From a checkpoint of a small transformer trained on Wikipedia.
Architecture: LayerNorm before each block, biases, tied embeddings.
Training: a variant of Adam for these matrices, 371M tokens, 5666 steps.
MLP neurons of a small language model. Each row is named by its layer, matrix (up: input weights; down: output weights) and neuron, and shows model dimensions 16-207. Each number is 128 + 32 x the weight over its row's rms, rounded and kept within 0 to 255. Numbers have three digits each.
Before each neuron's rows, "fires on" lists the tokens most often at its 100 highest values on Wikipedia text that the model never trained on. A number after a token or word is its count.

fires on: "ell" 13, "air" 10, "al" 9, "ban" 8, "com" 5, " (" 5
L5.up390:103134142083079120082174127107108136195098131155155183154072172173068101150153149089164130121094170156154127144119113117114154116083187137103174144088160100166138089117144092133101131130114090196118097155147086108125161106167139134120125155069095133187135160077146138062143150121142168168131144159108105199135099169089132179146061119149134050082119104101102100194177122110168104124085163095100167135145095166104141148158165124134180058166125122086086132091145135172085123127176075151137129117111128058079115149069089105097170137093136145125176153140156117142085130098168116116
L5.down390:143176107104170116191104135174131136125120063156136025089109148173178150126129165139179116069151125138081132118118178181148109183089112132107135122123116085110156095123145151128129094139136140136138115085136125107132100162088134197143144143202139087131161094174164161079156105090102122086123109072149144143127163151188184131073150110170162218097116124169139070128058119120148154095170095141069123119132149084130088088169122113131139165146066122180149152152120117102132106172121107132084146059116113097092162124191106153069105112128124122147149153149094095108124125159058112171

fires on: "per" 68, "der" 13, "ter" 12
L2.up560:152118076176101118080173111101113092072091153156159108047068139143109124105102078131104184183173107106169158167106099110143089111158123153100111083141123077133133148164132132125106127114089174064171143120137132115144160130076110165151154135076131085150085139104061119134151058130172138127140132121112133122181092109152082201133095150205084192176131122161101076151194111101106128124102081145105111116157108152073143169148126138152103091141114091126159135102153183111143193123104198168129133087107155121157083107105202145110119085163180087148137172098147126130146161128155114098
L2.down560:139120097168195164143141067174166093134139181096102078131101110126164074191108098116125154102164131118183145138118226140148145130101203082113108115122186158101145129125086128160013138094123153169102163153129170108135118165140175129150110165132121112134142118120186096091133180104144115123106111085184176158160088142113097144149133119152124140109136120087147073146065141147141085178133116117107158119091103064152100140127144140126110169028154128106140182119144146101101132151146129166173152117143118095114158156161139082107115120148123093124096153153115101121132110105145103111

fires on: "s" 38, "–" 18, ":" 17, "cu" 8, "ri" 7, "il" 5
L9.up445:094105175102111082067136110128066089134120127055172147087146159106103132185197156137116088101194137072070074123121123150131142185181130094087093136128118160139146113090125097145147112137161096173116125143137155121123131130128094204111136118067105123128108152118079125144118162066124124129155122107153188107155135119117166151074069067126155187094150117126157117150106148130153105165124083105165147099144114169132137134110197112119185098126126127119134105180118166086148189173097103159121180135100119176151091123112178094112089089166093104122188103127124143166101171110096113123
L9.down445:162100109144093089098085132158147158126086134149092116092181094153105132083155137126077190177188130127077173141160096216220123104107092062146111095088129127082118121078084134161077152133165113138150099177136140083111116164153104117161156127211090129150140119154113143167085135107160150155051140140134125164112156158178119140131126133119140130073146122119135182113130151112129173095132133113126163135121124093111108082146101100119175149090153093153131139157126055103108155108096105101137164134105182147097150153090163140114114122114114110130133078118117135068213086084135121141

fires on: "end" 21, "en" 15, " Y" 12, "ell" 6, "et" 5
L8.up863:112112135144174107154175103131092085159067137163139147110116099155091085075114149073156153097134125161110129171149094134109098129098130128118083145125117081105151104135088131088079145101155113133092165142162177131131198145174102111155179113179121122112152164158153089152120153100171121165170131063132085163109075173100163050126115165137169172087158057108143138135096143116111156128175115144123159158187117150113197104052092136127192084117085103084104139089137178139155140098089121153133067154088168172192166099171152166095142140165133154062146112152157143108121138124105093168
L8.down863:083091089086120118114033165135102129143165122120111116196123120092128147158181183134090145119120204088099119178093132183095213106117168073122107125156176158163133177148176140158156113115133157089138141141083116180146081116118049117170149164133147166131097127124143162123119156203090119113177142202081138117119097112123126114100178140125086045165078132180115145078116153143133160118125089121158121146113112116143147102191135165131147112147122102177216177127102102104173129131084095128127105098134127063134184134147169095147160139159076048156123104048127139114107133103129139082

fires on: "l" 22, "il" 18, "min" 16, "j" 13, "N" 12, "n" 11
L4.up667:102144131159136133165190140141094093170127112125114072129088159090122164104114189157114093122136119204110160150088072122145116141133138183123158096161181144163134119124194090143101123133102149147175135143051170096138088128188048110114149095117157133173169186121070136184129119053144152127119173131165101136132126123134160121126172162138055053059147102098129096102090166174125132087184116147112143103117160103101184120077109174143171121124078095162107180139111120111119120186156132118129146111144150084136082091103152168111106133132128157104104198128189136091151171110154116106
L4.down667:109134161093147104181128133160140170084128115142175086129038081124128074113143058113143147156118138167126109117130122154142099133152132125127187165091148125088135144145141130150135114126122130096142125134121085161090119166104053100088166145178124109116119108059125110179153112115119105146154134145139147140182167069124209119126080114098216074141123192088171103155143098123171135055176161153131161140115118102127100081139132187139101111156134101127104107138107108143138192168131140092133148126178118105143119086107100139201160146148119111116159148187099117115148146098126164144

fires on: "é" 23, "J" 14, "ell" 13, " Z" 8, " K" 7, "L" 5
L2.up236:174125122096066108186108134100101101134179142138072134157119174108179090132120143074161147099156175132102184133078097093115091140066172157152151178144159155156098079188137101128165123150101122113119168125119115076161105116147079144183087076157093056157092146132082074132144069170130141172149105065172075123103107124161101181096144117115120083129176079134110114170169158104104135115139110164087113150125088082126156136117127174123140160153145074108171129136076145131154139121108178166128109088128090109142090085128188094156107070162148124115175142131074109057069110081166139132
L2.down236:131139136122114155088159126125118120112086134147174118136061101182076173151107101141116146135099169074117111147144200174120154143149116092112131092113088132121127122097074139099150086113227079195129108162119145128066111125131135123115144202086089182154133133159213148092160184069128129139077117137125144087116137108120145130099150202146114102151118128099113072113108086124119141144134139180138160129124146115130070119157160115152117124112141128153106101137156174155119153114124147118092100157107178113128142121146091131082160156106122076112089154160193196153182081163101112103

fires on: "," 29, " of" 16, "'" 13, "ven" 7, "z" 6
L4.up819:097141127101133165139123097078058146168123134167127103124090144136114087096188116189104122161095109107138179133098143132122074169111197101140131084072182124154098172163145137162126132131186094151109146127168073120196163125065147088146119159178154176118131090127143184138082094150116178116157163130090159088095159158087105119120103122140144133166101134202092089110145159063135111155164106112185126150083138163032061136129106166138159069081095112072126072202124125111162142075144124136119096115133151140128102162097165152134129108096119112153117127108160130096122177115129116107
L4.down819:089095142095102152085112144159053147075150096147106156146115104127110125138093162093119143122166113089133170070104118163175140188115131079140145142115105093183158186137122136143113167127123119140157096131127131124103154180060074128172086120128029100133103106132109128140088112142090108100100158090147141179168145171128176104150186126163110174101185129146143108113192155173134103166134131152105128121194106098127198140164128119177069083164127111093110089171148146061110144127157117125115144114145067111115140114188154132083102094094120172161179193140180108162127133188102139129

fires on: "la" 15, "j" 12, "d" 11, "li" 8, "re" 7, "e" 7
L8.up634:144112114117096176125120201112140111175156131187161131134153178162118156110129170172163110162146145085115130110128119075160100149083196095147088182178140141156173159200085106085183131160148119150104147122075149113155119142083077168165132147095079071161121139168084091150136094081143127163106200064143081105110134103108097180093133148133123091124193133115098131130136170159098102109152138153176117098131110129104117109121184115097189165123101097066142145144146155143079136071152192233112123094139091123122141125092133107151158091106160085151144139111085084121103149135170083100
L8.down634:056123113121116164114153106125059150086118157088133105084086111152168087081113122140108128162098111160166116154145205105161128165149108185131114127073195145075132128092132195127091173134180110118141114116077171103134142126118097103078066108154121164143113082130145125129149129138133185144146144187094132121188140152150130125130093137139101145074099139115168050123123081143176167161138050102131129139139142081103137132106122124130089156102154179137122091184132124095174130173147150104164106148123198153168103077141099104099147191085089140145107149113125136118211100109107147166

fires on: "ug" 21, "king" 9, "---|---|---|---|" 9, "g" 8, "ive" 8, "ju" 6
L2.up69:120101120108156171101135164137096149132080150133120140087174155111113175131138200159118147131132144168149161133108109199068114132093126109161093162086109120116120180111181069080155097159152110132121162135070177126186144157105060141152127151135179145110156104099072186199122102105090145112199102115094144141159143141137070158152142152139182103152130116167091098096165157205153082099130149105148090080126077126143147178080117104155110116187104126165126164148128128092135087141087173187174089158171122114165109132082123078127137152143085158093183123153172110093190118138115148149
L2.down69:134121156121139136105118069174142070117069112086080094114043149168121069131108143112151094121148176105152072143121156159131112129127146125160178133082123107127132140089089115153094118162112093126125142097201135072123102095082154120109131105092138161119124163100172129146080072088118119086145138148155151128167186081185138121102093156131114052173135193102153100067104154087158102128141121095088143166110103145105187122102107156104165137067109129158174073185193099103145161100120088070157126127126119106151143145161169133141180204155168170106100132078183175181078155084145117170

fires on: "s" 31, "–" 27, "-" 11, "li" 5, " Mi" 4
L4.up402:174138154099108103177157093091090098142185087146184107148130125171142099117145163167140094162156093099093153106144110137109186161130184124115179104171083162130134173131096131109057124140114125133080149214148110170113137114146109144097134173109132092155136147078068196152099125174143165165129129100158161168100120116137163121136145153083142123065095138132086174149167163098182154081165152165154145122167103165097128110176100157122111136122166133092133088133122103118146157194105130065144082063164143131127071100147174179076066108086151114146114105071139111112094169117120090093
L4.down402:143175087163114095148138195123179093138130144133179136084151098123096162069148170114179138107145139086114078103245144133138150117112077147109133076120215148134122102103152165174117183135106088147089131046113112113107111107044116151154162124143152153122181079152126101187089161042123170169145087130172117120094117184145160135112114116127133164095126118102148112123122116143053153127204187117110099155110112116108220106161135115098073149111124163133122132136177143114135111109148105127080111178112094131117181126112116146124114139146107116104113135149134147152189086080096132143

fires on: "t" 59, "re" 10, "p" 6, "ent" 5
L5.up625:158093085135175104151135141150159096130136194117154113140168094195071104174141156116153110053067077121112081164100168173092199143166107161130113141132121111156127115154129088140123133086159100134151203068157198124077103122156105130133166058170166122136133125123160172162170132138140139178130128069170145118103092155078119075111155112135114191076090141127119126193146095198147116110079122162135083125123123125217144146141159108135143112130119099137076189120157137123172145144150137134124047112115092106083084127172097154133087190103148139094097181115128161140160117098176154124
L5.down625:137164157122124210091127116029071146134107103117117133101146111115101126096092133127114146104150164160142154095152084196143148135134157096184135151137081131114096138089120153063123094165056140136153106140153114142133144167098184063104150146125042123127104113093146136121120081099188137136120056136135124160092182151172093089170129175088110131100112112117098130105155149086141116113144147117162095095136119114089095110196158159121138121106160149080157094169088100119167145112086146099101189152036162093176146152124163098120186121129138092093119132139080181201149174088104151117

fires on: "s" 54, "at" 13, "me" 11, "o" 6, "y" 5, "ence" 5
L4.up843:144082078155158138116128097201129162151057107081093081110148151122153103090126167100165082102094085178137135152131146166103138173162143116121135092100081066148154097102199129145113135113116099196200126096174121096152105161104134142103092057171159125151096097150115139074133162162107189113103125131088047103163122112133126113096067122100141101156185124189150128123123078150112124176122129153128102078143178136160177127192132086132125089166102128163090146118047174107175100111103163136150121098101134160123144138119074112066081129127144099168114154087098090098108134092155172149
L4.down843:164086081150083141110159156127080114139110179115089121159129117106112128108183110122099131100064145112142189121118132192180096126137163042112132153140138095138140163187110058122141116200146132059134159145151121108091114119105111135156153123069097120103092105104161096093184130165155119102112135126066147137209107111138135132103112172164123127155083144144165135123165133097090156108171149153108119075094085182088140066162179156113117171087113106123123094098199110180115101171144170159110088112105125109160146184117180123197116154183111123083140094131113113142073163151079065101

fires on: "s" 21, " " 15, " of" 12, "y" 10, "A" 8, "age" 5
L4.up160:121094177147117125141149135172161077147153111107089161121091200112143175055181120087115141163118143091139115146112111162107162086173139083088121116121095124177136063157201131197118135108153102124157138175139185140144145073179190141148077127169158117095103101169178110074138146124103145101154123073106110077102118095082163117109132120099144141119151156107115151112147156184143109126108144096122076123160144092091159171135068053143171146193105126077112096084112198037181182086090087066150096147093182119153087114114118118121130151081138166112098110130097111133139156128113094128
L4.down160:182084099140121132137115189079075147130086165122136139170126084115164120098138120125122108181177147050101224110117167145143099166161142171148141100137121113092161125109116104099143105150161084105108150134148077063103148214101114104123190127117039143096084076112134129116204190102141100113156123127125162159133134108125126127131081107119126148182157113125102127133163151076097082104130158119114105090140151111154086107145156126136116136103143090160155168177190138165144047180139172116126155200163182103114151119176133146144115137165140086113149151103103101111084167070113109121

fires on: " at" 25, "or" 19, " c" 8, "r" 7, " " 5
L4.up364:159101128072121166081140144176150131133147099142169167091109118123066133097128105173093177120172143176136106182100042179203128147130131157102103144133111075115129162143145184144089100108128158173092048123101121143074091108149155140122157117116126140085173164157139181153154086124143180108102164124125151141157093145091154128040110132075158099104126171151144152124156138118151121137135116178103122072102104123113115181150122140145132116098154184115098174086079098073116135061087087084093162097141060135078175119172159128140109158192139108160186110132145092140081101075151148118
L4.down364:146153114171148184170121121121166126128094137083181113125115188172134119145125179100123157186116125153118099126146153088137076209086138069118079071157152134103129139108133106083136106166153113092135203124081175099178138084140109123131121046101095114126166125112122152083125164074155141095143109098105100145089075130156156141140179089150105124143073162096110100146147104109130103123055118113166121165124119154127147108145077155073172139121121185195069108128131114148172152190131129141125068159134133174090138118082142113187140111139110146092181133082088115189124119089095124144

fires on: "ter" 20, " West" 16, " term" 15, "er" 12
L2.up107:151194151189077095133159129149121131073118103109137170122082136173101089100101093077139103178150128091144148070167101097168109136140169123107091091147131182112154145187092133083135123104102141120113136098085088161102105150096112150080158156118135169063145163142085113149118093164146128168092124116120100110155147076111071151099084104104082143129113081147152129121170180121162098143117119164163087149160069178158143091141094129089151121154085126148079079082123133086142105093160193174095147135160105151143048064137179121087054106144125123072152194062092126149159150136198112147
L2.down107:171084092163174122172150122143148082141158098123125125163168074075195159170125116124120086154114083095189144113065165143119152098126144096129163124113155155125134086111104145137047147092128122170106168207169152077128139143123141134190080084056102154133110056153235124083128153110120087151137140121140187139159084141113122141152181166155179152097174112142097060166103146144105136153159132126082088096124171143158094167110142098146140125045137145077153196164137122130079124162143125128137135100142095131135146201144099095126103089093122098141119068143109125114144124128121140127

fires on: "t" 45, "p" 17, "et" 4, "pr" 4, "ri" 4
L4.up262:112171126131119152175110158164122118150124142168110117141146155186152154120127123070158098103075148120183138100068118146169124129123191190130098112150148135129106090114170063143163080135126087089158163082133082098162124103181127125120155079099154115141173198121138079131176112146127094182181124131154073110112075195097093116127156115083086176147141195116078086167195137201137094121128148164137100163170159096147153136127123116134153166109091121076134164113168186144117113202084128091140121093163097124147134085089166131064058132091111138129149144113130099152134154090107116134
L4.down262:135172175141132133108122165126097065139078159114103107176098140148079110164104115124112085102178134125128135155137125169103086120155121076169150120113105083081099071153139079154148118196069122193113102119146098121081128153126126116086133150174116144118179074104098134135123084135120104119133102162149132138116142163185134159119095152193149117152158108083189148122069113199136067201083123118102138076087158174146110136171083085159130156138137171084089092142128146103110142126149151134113143150119121128158182091194083140111136184197085117116113140129136092124176161154202131059

fires on: "s" 51, " sub" 5, "ri" 5, "i" 4, "ub" 4, "il" 4
L6.up624:112119142105109136082125161141105155154080136151138158142142134095154132111147140166150127095153151135057094123020122183111153107167172115099147161135140106125159178155140097175130158174171101142168142162138105071179169107109087159095111151094116137095092184043089175115151103143146117102138173130129173143135123122098177109056171130197166141177167110195093151124095165121134110170113080121140107085106140134140102130081184106129176131173096146123079087156087128083152136111138109139142090105165161150085143154111096120159156131183079117092109122151122088105114164128085090117
L6.down624:167186101138131122172157110162136141148124147137133082122098111142099164158088088125162106175135181104117166150151122165188076142069092162130138149150134131065072164147146089130155155073123147137115104182138118113212124094166145095096063083076145107146074156108115092131067126122146128167085172104071107123116087117173102118107034118105097156124130169156166153112121131085136095136172092138144203116147094155116177167113100143168128096116166130095130094144145166115109121127125136168157199139131135127129119151130106157191127197121147101099186148125087110100124125145119111143

fires on: "li" 28, " L" 11, " Li" 8, "i" 8, "au" 7, "la" 7
L5.up147:092114066167119126116093148111124104165171152164092174117104111119173124153160161170122112125126113105062163078102114137156197100140150102081127105108118124169137141211139123112147166095124075155146102096106131182138131121140089114168103103103090121108125092104103133189139071172135191097148159178177120167128073136073074116126082165170164146132206125101150127146152193072076130106167129109151125087215139154122100118100132177151121130194108111096113176114089170123129092046138158149179165152200121176162182109094146147108094135153079151144147097106123132148134159157087121130
L5.down147:132131171122135152085095097173117114087131174118156135153065155194108151187117133190161129145088152163145068163147082140124121120142145161141142135138133143064126117145173108111088087115143167108138202085147176095095124130129115112167118146139130047109207111140197093120179177069163170141189140140199188146134161120078158135142116061155120128094190143140132164113122157108099101153144087100108103069163131089145159095098136157175118124070048121129141130113174111114110102178109126089099123114114102037122090133113155113146139069079164119111084106174089113145160097128171164185

fires on: "-" 32, " in" 20, "s" 10, " In" 5, "+" 5, " between" 5
L8.up755:151120177109092109096174139146100096075153100071180126125109149141149078126136136127115112148108088069137160094149078172170165097155107126091153177076161121150154067075130107135156062150067114138136120212131164108054150069099165124110171086125144191094155144091151198128154135120180164078120130094133070117127171145143154104104123121167157115097132171117140087148174109111149130109122103148154104149178128165120128138160107100124107115098089184065105155126125113122143132165139031106144049113226126106137099148153148170134069199130163144133171114173111088161126177084137144163
L8.down755:121191175157177172167113158066112125103168171111161113151104157111095138139129177114080050161148187090090111088143155175157110128124106142134166092126158120090161161155148159140096187164161080120096088112033119112168107140161130111181141063131109141169165143137087104118121127104144112134117138135097179144039086129110113216124140101144124186138149100178187152132092148147127138100097124128141143114100109082105153087102185114106106118172094218170136082112173116095095131115114151099139110128125129090181097117163139118110088126168175131116119169152094079098167124091124118123

fires on: "la" 94, "log" 4
L2.up180:142160046181126177072143138169148131143186085159148114152056144167153091117101158121135075135148108094149091117077166093165105090136093113093097117132122160131130147086113175100167114102139092149164097149181113131112132176143099063082182101103089119070173072108087164174182101126105082080127146107134159121084137181091178061126116068163136093159105164098116131153203160080118170162089083206165148089152140176125156135085134076144124150153175151098138140162102158110176113086106144120188093127102160137124127143112115136099141165113150128140066113104110117144144119100103097108
L2.down180:143120101167110188191094168127085124167138169104116117121195129122146141148109173139127131154190095117125120137173181153168127131143179102125104126122106153120125131188190120145096206101128166210157176084092153105162127124110113148161067159182115071119120093131121138120098154190143154147120127129145144103069134116090084131123102102145144155167182096194163134129117124121080088144090110052180093083140153150123143149072126163147097080078125149147151142076127126055065156174135164125116162077144096104121150172120104108154082081094142072164135119088136118130166135163127134137

fires on: "la" 19, "lu" 18, " Vi" 9, " vi" 7, "li" 5, " Port" 5
L6.up156:158167112111153130067133160116133161120149134151141125092142102107167132146165147149158123149188058085089093118166106130147118138189100106097090148103181166166124120126111124100120138138101135126083168133162107120096154138117093131075103118113129195090135176102072160148168099105110170124117148132116132046153105163082111097136116062076182187156181090129109146173138149085115166163219116144154144098106135174154175201072179088086167126108175117134114178108142133094174088168128084143114185167075140185128134081126134103141128111143135137128074122070168146138086170175158132124
L6.down156:142100107129119149133173185095115125099132149136170103088081118135117126163175137094140146177192195208142128090070143149095182150151155129127068060118116131076166137083109197150132137180141088133128179101091128141156088144122105136163138108113140133134190153140192076145106144123139083170130111109117104121078077093167123123153117163172164135184126162132131116099168141122156120079052112101134100072170116143112124100098177120089142137147172103120223153124121142084094148099128145107129128140158182128151094175064206082142138116124137078171101121051130088114127089144118121164

fires on: " " 39, " lo" 8, " c" 8, " car" 4, " pro" 4
L5.up794:143095101108088130171065154120154131132147140092206209111128091178108103088171101136123154208189110108087116145150123099197134161149121145161071123144143097148105126106125187151114126131102187117168074080095118125082079097145168138141159136143123132097188092097119190167109133159159119110144148122152105097155140137103102103099208146124108150090157132097146157101150094066103159135172128146103159123189138113085149181088160169113189159091094111151115086149164112061163083150132115073067156110154113168097135133134106172150103142139083113092169135145157125114070188145138114102
L5.down794:055092122115176098118155148097109174144090153118171144081194117175125138158114109095116107145097118113101092113115160099078142069111118125199159071115054135088186096098108127125120133180137141162105144178085110110176104158168108156143118089142086170132076198133111138133128138152073129174136118116151113158126125142088028142092154158129125171110161102174129124154147105157167108084130160108125156141173099186165178122137132182080135124089097115153142178122171099164138150135136106147168078087152167153150156103104160155094123111119121119104125095138063100147134076171157153165

fires on: "ed" 21, " is" 21, "," 8, "n" 7, " was" 6
L9.up691:171122118103188118097100196094125067153097115101138105136143155145132179143144150170121077113112133170117165084041114113178115127177157154149085118194119160128093144174088088090112142059166158085110171142085108156149130061089144156174098118079144136112127137079141111137132041137160110161164154186104125186078092107147152142117086104188061102113151065207165092121174097151144150140118166152127073102124157179093133123142100122172111116096101193083081087115124122183150128144110114103166164121133123102128119068140105105122121106125186153164150136108209127136137122109126094094
L9.down691:134087088168084163102094169137152127096118138111102094137137106106133126148054141156108143087131125107135108157161170149143101175074145134110113089121175128074109145151132172115133072111177147169101172109086112126118091134110125143128126119181119160117093167100152169131119120130101088170134101085151142132165134123106132091091103150175184126129123112088179066084134099131171138144158134081130167070159137094168097159146090119185135049137175119144208147110156139155133159137099092146085144153152153152141121159155182104067109135160154100149167121136139139163066205137143133163

fires on: "er" 30, "if" 7, "u" 6, "ut" 5, "us" 5, "vent" 4
L4.up362:164075135135103124112105086119103153133155144112087139088126121115108108150159098112102105189120093146100160081128153150110113109167170063144148067101114136111116099101112117157064095076120113113172103130064179163155132128121147098116085101108139153126110181087109126183173095127115159150182170112152161144083124090069156127126085128121127183124187117098137101089174115090095132100114111168144132084119089045200169149127152098163125158176132131116170133099087148083119145062102180140090137104137064164181143101167131153098171166163101143064161153073188131116105156056132165116
L4.down362:143120175127104134072090135153129091110080164098144196129229157131186107155133120121162144140166111038111110082138116144090132162162114142119124135101130152111122148186111130069129080090134158129151135153087148150139128172084168135178138127118141054132118044143091141165078128117072116075134149079141138147121153117152105111126105091169161110141123056119157132126061096075129140159136159111117241128146145134072076150135112183124133156101121146147130137171112108189122136154127116072089113160124149091217146154205154114145126084218149111137160105131148139128141116086098097141

fires on: " " 27, " con" 12, "ra" 8, " Ra" 8, " la" 5, " se" 5
L9.up666:105147086064169159103059127141073148190142101091159157083074092178090137127187097134101135138187102163090140079090094119143169087144118195102094126161102151160121115112169098112125108169112151159208129179106113134151185093112149131118129139081129123105175107098095121118143201091184125178131168154090100131092126138069092121147128169133144099067112133165114141096124134117120129142164090105141087082112185156158097167127177163108104168128059081146120074155100139163120060172110117071114162073151134103132111173162143153127124140175123118118082097140130185187178151141134102180
L9.down666:124088104134196127161139149099072175149127096091124158158155139073154104153093151064093115176106151060163144135069151169108177103111118132122122085158114108026158102129095172101109137137123122140152160177115096156151122200180112058109118153146125108165146138144151135133104140187100142118155104139124123107115144172160132125170166116114151113161139108145087115084100078134143090123104132095129137120061094164148118174179142152153043154055081138118157149142114162175079132157115154147160187068186127092109178171145190115184121133100121076091114070142064163112162100106128131132

fires on: " D" 19, "ic" 14, "u" 9, " San" 8, "in" 6, "min" 5
L9.up636:116180136215127129132144149188063149097125109081110105082170094088100165110153165116202124185170102179152140135091105168107146140143114130150066108146120183130176092117175124113125110111080199113154108133105167118134093160094144074140131157062145100078108119087151135164141088104119128111153129161098103121101132123085099096127115148180137159092195049149107151121156090118079122142164098131138165071101162137124153147106105084151114162066106112130161137172117100139063095144095114147150133113140151124080083170109094195178092118141134088154103175066140069065097159125105125158
L9.down636:137116121147103129137098094174111042148153152135145078115089084147117120113119121171118145087099113156139094132126069101120053147121187118150132066093121136127090101201189168162115130088142151093069131166144234100086139070154143140110126127168144135104098163128141127195102182066104173083098149120117149136143159120142165111125138096122135094124122202047129191169140097165145152141093164120117170181103097103114104082107138157129133110192148123138122088169131126183174120113188096111099139092130129118160118132161064096147138074119119136112072126159104141170159162132086102129

fires on: "ance" 14, "de" 14, "tion" 12, "ence" 9, "o" 7, "mo" 5
L2.up580:088143120152138120192127058111129134100112122126112133181130189076105105104088112111188165097179148189152114161081146089088142164159121118159107101130155096152167072114168157141112093131061144105130196097148077127167195161110139108092130106167129153132075097077112116099103198185096121068124109142153171141131139055177087088175119152100187087127163112140095146143163063146097186177138087146159167156155133153128156106137158143120150143183149134147142110131138104123113124131153137126113126070170210124158102181116141137144071145153084079108130148152056107145108086090165095147
L2.down580:100138077086114202117096136130142130207111169109102143179189177129121169134149172132131157107026096181150071155090155206059093147080147080126093117129090113159162159076152142124140136089108111059091102115152124089135092128179087177186134115093127175146138155153130083082139173115145130164100160139129112105175115161077113171104116079106146057128092124150098138156107121151126101148096119147073111171139136205116163096105185105200125135146163140128044197117091127177140106129126165149090150112130139104114189120124114122157117154136096065148098098111109153099181117153132132123

fires on: "ber" 17, "la" 15, " A" 10, "li" 9, " Bur" 5, "s" 5
L5.up94:152126153121141091166090176085121136154144183140106078132132149090130135139119126160187112195138141133133135124186111105163128118115130151127135086116117193126133096172110146138160186194130132152127146119102096079138184097085149134069089131070137135113135110125068128110155110117131105113164146107119063204118107193137093160099093096131168133084128106138122142102096161158102142111206131142171113149126115132165146158122139072154103119058194138111135153099094175130115162177093163154110090094144206095081103092092143140143048148122167085125188158098076120132101129135133154099
L5.down94:115176110169123114134109132159129172072125134137063098094109103140097150038141159167110171115075118118173103138038137123106148157128066148117143151095189111102185137144143146086086133112171073069106100154160100111107091133148128148125107212115109118132087133139187138124131137113121156198093125164097176053153104106146092086142151156104135133156129107101097087148137107160168081123099080175156184114143140115149154134098100170089079115196126097138126165129132098088136145163167143116076087163157108138162166112116162139135219137142102150121091112153129109155104080157105138152

fires on: "und" 14, ":" 10, "l" 8, "n" 8, "po" 7, "min" 5
L9.up894:146096124143077104144145148128147096136114107079140098072132126193123144126160133125142124163115113146113151132114115174167174112076097075170095149116174141139104115083099062181114082156101165077178127108144165087134142067119150116037153153157115166178148098126087181075111101112153148133114176196146117141106138119163164100131145119175129139072144136096149103173114104103104123147185083230140094153151162099136120158114093112066103123162139135111133163118112072107078109138134133115088164068163188062074149125144132158141083193111093129136130139108201145109120109086133090174
L9.down894:137144109112170104137162113165130151136177103148113094147096126110121100161137078123156107116136102100132171171090117174149086128137186137090085161084186114201119127204138129148116132148163093095101099099128064120106147172147072138116136175176155095147157151096115094138145156084135170054143108129177096156196161089117171134141126196140153156119164093123123091137130144123122181194162130102123102151161141141160159137123114168136084107123070133152112071091170106135116105123168103151146141097100126164137080076097129133134115031125125087208213126140062080141147070157114151117

fires on: " by" 61, "ter" 15, " co" 4, "ner" 4
L2.up267:133072093173085114140148094061144105094135113103099152103110146122137081141072102114119106151166098123139169160171142141111094159076137094211095094138110095153077124079084106153155112148139173093171081165107066094144189128089155117102156152072129150115102183100086170125151063163173100111147138111101185121130150179209100165122071147123117144176126084109130124144129151082168066159103094143168198068141170136099133114120173128146126172159131151120171069156169126133166124118103159140087163125146116137128116139129124100117143100178095101142147168066123109098065108098095039136
L2.down267:108101103102214187200100098123158173129126114124109062127084115127225074222130113133161122124116128144163126181058118193110093117136104129121141157126118126156066186137114121137100140133148148157168185183098157140173126151119132165088109142117135069123128107115126160137156132127086100129131125089133081060128150156159128181159098104120118154169148073108104167168066145089131032147095106087107116177136154091115143148136138113127042144084145069118173138138149182119168081154117117176175166124126077102092108161143122128113123116153131143105117139099054127112091162212142143121

fires on: " J" 26, "L" 13, "d" 9, "," 7, "J" 6
L6.up38:123106162097088146138146117118115086145105151147067133170126131108126081155128165096146120129186154144114106094160061111187109119076201164117134119084175177142125081148181054116178087172087116109120127145145135151121109127161107170139108066184103134098128123121089064212160146110134141122183156079157156123105164048115100138197095144168161092151141171102150137138164165131114141175098160119173121136163084111090179192139155162089080144154091077038148103109111148086210121083117133135102159126140121154148108116090125137133096136120130071130154145097127115136135205161144102146
L6.down38:181114125139140128161097184153093137156116144117185143081119129177025150097115133153151129157144086142111072077140140084090123125154122141183049087159143128147135103081113159098121126133162189147207112117138140090128129117123145122146133125179086083096140160137186128091164106176141122120186131167144149089087088141091142092079176152124091083105158123136159139153136126163147119072155126139115079118060165069059084073136154104121182110122077160137128193143147063086172118062161091099138122139149128157131136134147112184122120083138140134146104157148074152152094113177163090126

fires on: "at" 43, "en" 9, "et" 8, "ct" 6, "old" 4, "ve" 4
L6.up109:140147110091104138102141131128065126132115133127067159116076161100108128115123129166086131124148155188117176167128187133116147102107118091088093160112145079130175029131109120177087059136102118128104119152136112133120103166122127106155134118167121143139135133177084094153145189089108185098129085127100160172151090111059117123115105132146123210133125083128144120198177123144092189138184132149142078081152107109095133160097159166187161081133140095075109159081076149101153130134069103147179103102076127132143131048138102081108164118121141098177115131164172150141099186134130147180
L6.down109:220127111080182143095106079180120065118160167139149112184171189142143162141108111124082116132105159093105127127086098147199112176111133051145098121168092130109143159184126128123156096172091133073089113053112112162155146142174125161172153078152061107143100139176148169133085084171135114156126146126094097102098169181134160041092096087171066153133111152136165146109095122161117075115117135132150126144132192066145178178210082152097085125149120106192123136141151125093097148107122182099120087103132120119119182178153114140171154185109084106138120129095122124119138091140128132078